Part of a small language model's weights: width 256, RMSNorm before each block.
MLP neurons of a small language model. Each row is named by its layer, matrix (gate and up: input weights) and neuron, and shows model dimensions 0-255. Each number is 500 + 50 x the weight over its row's rms, rounded and kept within 0 to 999. Numbers have three digits each. A neuron's up and down rows have the sign that makes its largest values positive.
After each neuron's rows, "fires after" lists the tokens most often just before its 100 highest values on Wikipedia text that the model never trained on.

L3.gate582:619580497465489487514442560485478451502413553511428469525493521423454524590473468490516445485421499469474443519466539456549582459492433441413504466470486510413543519511626502455522411481439520474487537494468525491465486476526527569399555549538546488518422472510540502496518578470470455541477460518616500470489508483510497530457397546450531566530400486501451533550475520448523476475522415445520519467558511462430515475387496467484501536445546495564568469632561456565543604469643439538422524499494561512445517575532549557438442542539542521529478469591605564506421476509436527517514543463579564427481603496522479512498546498457484559569435532490541498565519548500566449488530555505538491650470461568517388560495570508517422589517548457435506480475440612529455507509508573
L3.up582:537556554441417567506507476468465468524529479442473455497485534409410460555427454595507436460515550618522427453477607370495485398542504476521522448480506542562436484559534562558455453442574461481528590561513506468548484432482446496411494520493503519496544540475505460523407519564448508521438444600517458467500565474530488526544507483444546472567553538504578476534547515453534541467574418430499480501511471451482450343518575565449545520493530449501614536488558479463513544498537535539432511521558488550399459458492516483413534468515458476508515472527535548529459523496359523509538543492520504430553519418589585484549584466483530499571362462551501544592498561441473512451507574524513511546475468548555502469451506440513554623553477489470528422502487584551466429543610543
fires after: "j", "r", "o"

L3.gate440:491520540557454474499471568510512548580456528544554513509522431471415570438449490474507507559538505464515529357436543473603572501510576504493517443470513463494567539604590509421454470577455537451468525456496476535452516497512498538541606558543440485579440507501584413505521485463505447599508466501563506472532462432591507531492509541396440482411499428539483429523497553539567504526496516521469479427510572564485505419415397513522526501525505474637470452559452437532486536524498492505520516596378503544541475475525559529468432601396491499519481459591597615521572427528429417559504503512514561512487560528530546446435536534494490484495496535493643484426495513505505457418473520560603492470417525514484536442586564461437418459508419534458536525546511516482533485513416489
L3.up440:491597485443445444491502507426522439473508482450590518488454439526575464491335560474489400603505483398434526516436552485521526547641519367549541442501432421565516496500413534640440466529585530470501430403477538509421505521532463449543473484538512478479488519479504406539537456531532537465517528574472457566472559481545499557626470541491588553628513456440464535469504517515491477563491546539423492454496491512484448588483519521517514457504457447529491507520591541533597445454471517550500593445509507484590448498535439461509567582481503629525414466544534462505399542441469519523431470583403557591567423518470517519426536505487471500567540516517536553541437504506459506507491450546423488484546515547429493503517477448543487488516470564495477504544482482502589494538530499
fires after: "i", "u", "l", " G", "g", "en"

L3.gate425:485617499473565470569434480491481557542418650472479498538457476435514523481534525434545488600473553466474450509479528511606466499487554432569531539547461432479395567455527514487452457456433469524522466529533438491545449469470567397435529510518492526505537440567458519476470439479547563566463583522567442529545532512490517500483487514454412491538513449472489526518499575455542602492492524508418516442499517519479478530432395627468550531527449496563590401551466485502563514384480403473414543559474576470513502599477489469447464541488364382428472482546596510511527597535432485505516565461526480523449539531548452431486489530490552538512406518529496524470493502483565509485509456459547520600417464413474576535533585501516479537572498404405597542502484496553505517505506584
L3.up425:523570430479489404498525591521463557461505560418489463641425450450526510484471584464496511519418481523549514426471544438482496530501540476510496407561475483490422549511457520528474430520479416476527429553526434432518525516496542536415441577484452479517527444498505569539535479538375581509562519531493448507479553564586628526540388497513520425537481492459642456542504482452477443471434421443380560446483454521470490425487463575448515451481455516528577486468549381479494464468490516494433543643453512544510488450395544546464474535507466514477438443511525497481538527474518607539537599432499411524442510441503502453548453510453524560514467525398562507439510468464551532440461474512543496539556529513473549501506507464578556548574414480551596414491514545545468558581493537
fires after: "l", " k", "u", " W", "G", " G"

L3.gate662:558488547519536448481495520463529478463402484616471357478505483506482547585479473504533471540500525519440551477477487491512584494509458533548476522490545546442511431554445518431506398495464444510465484531523506484535490519515479408433506428470474561403551515492538457458457582526520530441575545441528514458473470501568588439543532442548553600474577494555399531449582580571466531553550465487590475628462479400496410484425516586572509441337513471466515475484461486478423524382590463455492473425562445507569500478473546410534555432454462501456576479490547581577439473467506543454535538484478469466524594493505444540462522520500480415544494432523496454469564469482452466445514542396480446513516580495462495512594478537402407469502412452459495544478604462490469525501495513
L3.up662:517484553582494460498516497546452456441452552531492547582480460430514517543495557406595516486478535525546542533527499436431461421532464406489531460370473514418537575549448585489520439459511583544458496446517433454512481473500502465499533450391446576554452526432521512423471524430466491483447494419536595495526525447581488502493553521510480533535500524460428448508490503547429429575461554584505543487573531513482353562497438550560434417460507462498534464470584495500500496431516453542585454482542525466630515589564456462509420460500549573526526495439510561594544486513523530476554549592485518574481517504548432490409568564480472489488465432536475613509490361577470516441497469458513438499495484480433608619543500553507498405437521455548539596497479474500482430522493502
fires after: " ", "g", "–", "t", "it", "or"

L3.gate4:535509500415499580481502505450549531569523584435429398514534440352550553498448502505529594528496509529503517411508419402559471472579542542464455350489503463509478440494539481455427461527448552498502526487532455508482483581445544525499484522518487440529398396423445452456553454493476529584526447550519493552492562456561461532426528557461510437528497541518547465493585444444516496458495553482577425477525472495454457565449467498509433535454535436613514475563599526508517484468505419562455471501511536492471461473497405540488479538513452336507483530459554557527510469597489595543569512404476543475544458525549514505470493556416546544442400512595573496503459493486506421504610493521457541492386500525477478482595562499485455515502585542543511534499538623503579476551513540
L3.up4:580504525404537486477445559530532454505433488373521462444470487504461462513450444498485491467513497516460409493637531496527550488470489440538528480545453526504576571433542530446472420525587557477510527440450471528548487567524520479509500473501519486601493501527496464553374515488522471485519429491502473494492466501580517464566494483497495544555509566451462439630553490475552540472474442497475470488511505447532574398450449503524517529502523521591635529482557607429451502567479537475462452433477558436491564442529515419470488470510581553589549461498535489474493565423478525555547504501539498453547502476561428422430486553522418441512543477475435546617498549542477515523512518491569480522421382460553434474404521492500452551521565546542559591518468621530581555459398319
fires after: "20", "19", " s", "a", " S"

L3.gate123:521583542532534503547469504438472522502485588470546410488470444527536523534422530488530564554470456543552554516487547421521464513460579604533649467520432545388464560492515479472547415418442437471355448442534440468521460524400471600535490482530438550524487468501556503514517519541446530585426397510524497469540522508509529507411518559584615531549573515508487454529508513528500524517535463484429629452500551484552477481376527534585450460469508469506480384507521477575486540461515450549505494544497543510526540518548364529455503486487450563466513435575467517501423524543445459445488531458464559566504493441570541496502531519603527502471530462416571577528459548438551435428447505466534499516416552532451504396449569420520528557539572458459475485467481479507495419458412460
L3.up123:545628471412480604510412629594477547490500467414588463528486521484546478465471492550506456449573531506512499410540552505467482450539507536506513552474471587498510596527545547516489543498510512572488478517509437572480497533521512460530475436534485510409389544458443606535409505504563382465541489494445541510465477472501473408510483523476500484467544562471465521646399470570503483506540495508386467461524558466546456546564519580567526473531481473464515555500582475479558578462449500524510491516521533490417469436539477473449535538491611523447581496453530524509621584478429493486506474560457461362387501516573511527456509448462442543523543457508432470507446393479591496463510491419366453499496558475577455486495472523487482582461541509605546460469487491492570486483523576
fires after: " ", "o", " s", " (", "{"

L3.gate109:569569515539459518538455479573472406494497549415479431495398502448477504474532431536469439591457459517554455441516495447541515434524522546517447563521551436604406469469523511528506443529443474502520497500565495447566567469470477493522453463476573539485507523471579571582591416481536491518411474462465534515532501429435536562469423543464531579450428486440614503498567491510485427435532429459432515531577418515523611526434407483492448516466459497434554484457495447521524486537600450477470559579544557505504474493499552535496443462491460553414488506589566590428497551547533485478560456442459518454537591448449511538532431417452509537505415484568469404432491577510543492387546433467567445594564477472478455468513513527412514522490488508502526535506597522625437541589449527
L3.up109:474531539517436475457527510442527415541518459493475473543475507512387509528480479546450422509513556519541510521493483355475559365521422513522418571472582502487478476510546548484514440474536421554560590432409485381502491473509402520441517454453546548560551513513552607596429439500498511514505448548442552404511465446457519413477393532439480521438476474470558331548479461414528507489510449437449560490501471481430483524464459539434564526480474466475507598462517511510489491528510527475483608413508496511531472544495540431527488532519479478521452563543551593482552481580468456518603581462490440469508539441547502393492519476525542510468452510475550472492510531501477442459542516491537433551487533409512589454447470439394531599488503430527511507553647484580523536594470506
fires after: "b", " B", "her", "il", "o", "os"

L3.gate518:547504445466522472539578446425482529578491537480517560561576442488451585535475485479529465531448581445423541555432551551495454503509459479494565521486464475453564466496465525545472496518484527511444496484545535456489560590483489411511543468464511322488555368551498479537533490451453506532433566593528583505459526478490446513553418497496516524514511466533536511462483536432461491513502548409505544514470524473524412439459429476397443498500458568606458489451521543453532410494462415489431495508392544484562489520511587468478413553469543456490480490568515523529466531486512450539443396502500528575383518480607520448349615481502490563492496537487550466402559453549506415523557531564566473507516473525348523492488565528573486461502509513416620464448546424465521450543521462
L3.up518:559541550499420461477493459532455511489516486478560386543517450508490498448452492506560464464491527481512568590484500466499438520492419485475518536535458465501394461448520564483554559516477463517556618417488510478476486452514450424465656470509543517458490475581585454490436649523458481495557403526529536474510490602625500560566516479437524574484521486433466523518552424515542483479509473408552544452483542549549524499546496484573619446524460392577540493456436455551508458509523543565481498406505454540525520475613486441475520489467591596458546542428562581430519488545515475454430560609439597536485483442530447492470587544509516425497450530499502546484553485490496505589445500541462462443534463501472560451496407412532483485594622514444542574512546578474458490488518477
fires after: "h", " g", "od", " s", "k", " S"

L3.gate89:519583426490449491541515566459441631504507521500473494548514435469546513554443544568472435503532413507516510497499484435534430408504515437456500466456536556459539434436586527451465461541464453482520546407489495493480473558403470518477448368476518548549487477565522521508459612550512473496507535566504568533509524607549577569482499431502464525563576458513571477439557462478488501390529403471455423444505511493519476457524435436466493503444451541542501549572484462525517435520532527521483518531549462482507437490503420394464556593471574439502442539544566422528456436654533530524493537472456492482494534469555526572566478516557535419527495450452540540458474527500517479504484464596620524554380473553438498523558524403446595596537475384485502505381484524501414450472496444
L3.up89:510502537525445398531486570531418487466524497489511441547532469470471393487462512453476502442572531504528565565572432508490402546485507470384480542410562453411502524469519518556498513556571409563544562524469444466447432425444455575502463508434479496547454468496443466492485489422526516567468470527468473386532484466618578526402549438622444522442594521467579529530450544471558412456533449523478466403616494554432447462479390540453473435453550518486529472476595549465465478568525569493485553624503498464499511533433519515420517596415531512524535519464560618475541454484508491501571488440573536417492485574471544466500467448478470407450543524509554505546518452536516482502555506493541523525495462494526498573469479480592588537494377527517477415455501452546525521487556462
fires after: "ar", "o", " P", " b", " B", " the"

L3.gate475:464458597526478498507532419530538480513440464534484443520551486482516579475499441393456494580472437520472520505549506468507543416498440568520591554506536517494514515416556404488459467481462522445428446372564495478495483466456489534514603479506499523459479484540535511452465520586565529475509452473514475510534447475552512563549506428526493507516537445499483540532490557429645553525488451505522524448337519546435459491418426594458488523505496543597414451477513595543528522484427478527401529504506552555535507498542448495472535464443498543528526427613685545443547541461436459513416584528479461537525588504555536535422547518510529488528509461516545485514586609585580485536484483592525453512480528491514504471370569433517496495479480491510592462451417443536613515537524444
L3.up475:471505525487489489541513480475543479465544525586438390525526483447419461508543432433611487514512491504507543586513390518460413454516499438436395509484432489456431535408498639491531516458491476510465511489494559458535590554627440516480489492465462463534540528434422539500452488479449467577576545463460434498473547511356502546508545526530515501623521497524460452468514490466547474528361565553468442451553456483482506470528446593630547534518526471467502486566505548501565592464527488406522499504567510588549489482397486461472511481491460463553594416580564448453436569431529428444537450538579523480457540539477534451499504579489491424535474479518444513490511492533521654515568457550523453494451485567503528492546533482517541530526501441394522437475486506443458561474577585
fires after: " s", "h", "a", "ol", "b"

L3.gate69:484540620466550460468501461539534533424620528418535473539450494537516560412466533540462537556500566540482543498537505504452443511414476513440522496457570510560514571434529431503444452438501487462432496444537485505544511522533439513495533499439558537523494568443494496437491573518541495425487513497572506378427416443477566484613568566528500470393563615519481467453592532533445565391533406468580476508518586488547500519436449641456469495437411490525454473533417497491505499397468557570499478519541428599598572538560531464490452456445399427482601483549522517458512460491457458497560512435504500450504511506489566517515483475513547421523452443570591511548602420479471576452553416518476517565472491404500527482445533445452551486537548486454540506454541469489515522526537475
L3.up69:447588577480523563455468503503570479522456446518557437512468515614506526537499494487546512555522623611477444505448511547482509562545533455530395439443556534553397472572384576463489467418491437491521474478624548461500544423445377465491469493485487474439484543404470463460592558530531595411456513492457446463542580490441571381514493604507585503504502502518539586424456512468508516516513475484497483479477505464500551561490501551548510519452450409497536476484532472469543519424473629530542529495545485519498479516453491474526498550501467416550479490454593479543520463464409485494512428472498524439495441475489539563533462577542487419482468460433559545551581510416512524547458504523445564462457569440501389538476452524428543432550602438399435455471535438497460408516454505
fires after: "ec", "–", " c", "m", "or", "o"

L3.gate151:519556514516461513571454509467505500500527505552677606498543462454530536512568470409538493512538398452441491524575429437517572466392521511495345517545390463470556465524387549480518443457503512451488524487457510516485442544522382464462484461537468399580527363571574527535461554500482505516402510515556508532477437444501496494510444516452543439495558483557502476556469486468627549515512514570530467516526584532577531481428480534522536463482518553599479431412435465507540580500394500505480551515499450509486510510472488530531467469478467507537577526565517572440472573513509402519529486543529531568524530446478494588522504575566470571465487527386477467464495425545486486533431581457493446513449454541539546475473550473531425486484556450481474440424477473608583538471515398
L3.up151:448420506522460453417426455500566521518521502491527547596438461472563484385507435541491505483499545505495364483562550511562544542438526534505481501496441568493479507589530524476636472477463507625480469513484517495499409550509433507478423617444427557456532601382515480503535562543552507611483525512495458542522480526439487504492527473640546584444498515552528476530497467478543574476448597414477564487534501473541416490530530550441427523550503484547502515487501580529491450588431502508507464514412556528545512553516495531431517556472538423487563576595522477490524685471536464513496464511593520528588469493502525529572467484605461438458433565491480389476578438500485436441499520469554518520485476470553452518534542461510521505472541540557558486481393480500510503402559520
fires after: " W", "w", "W", " S", " w", "im"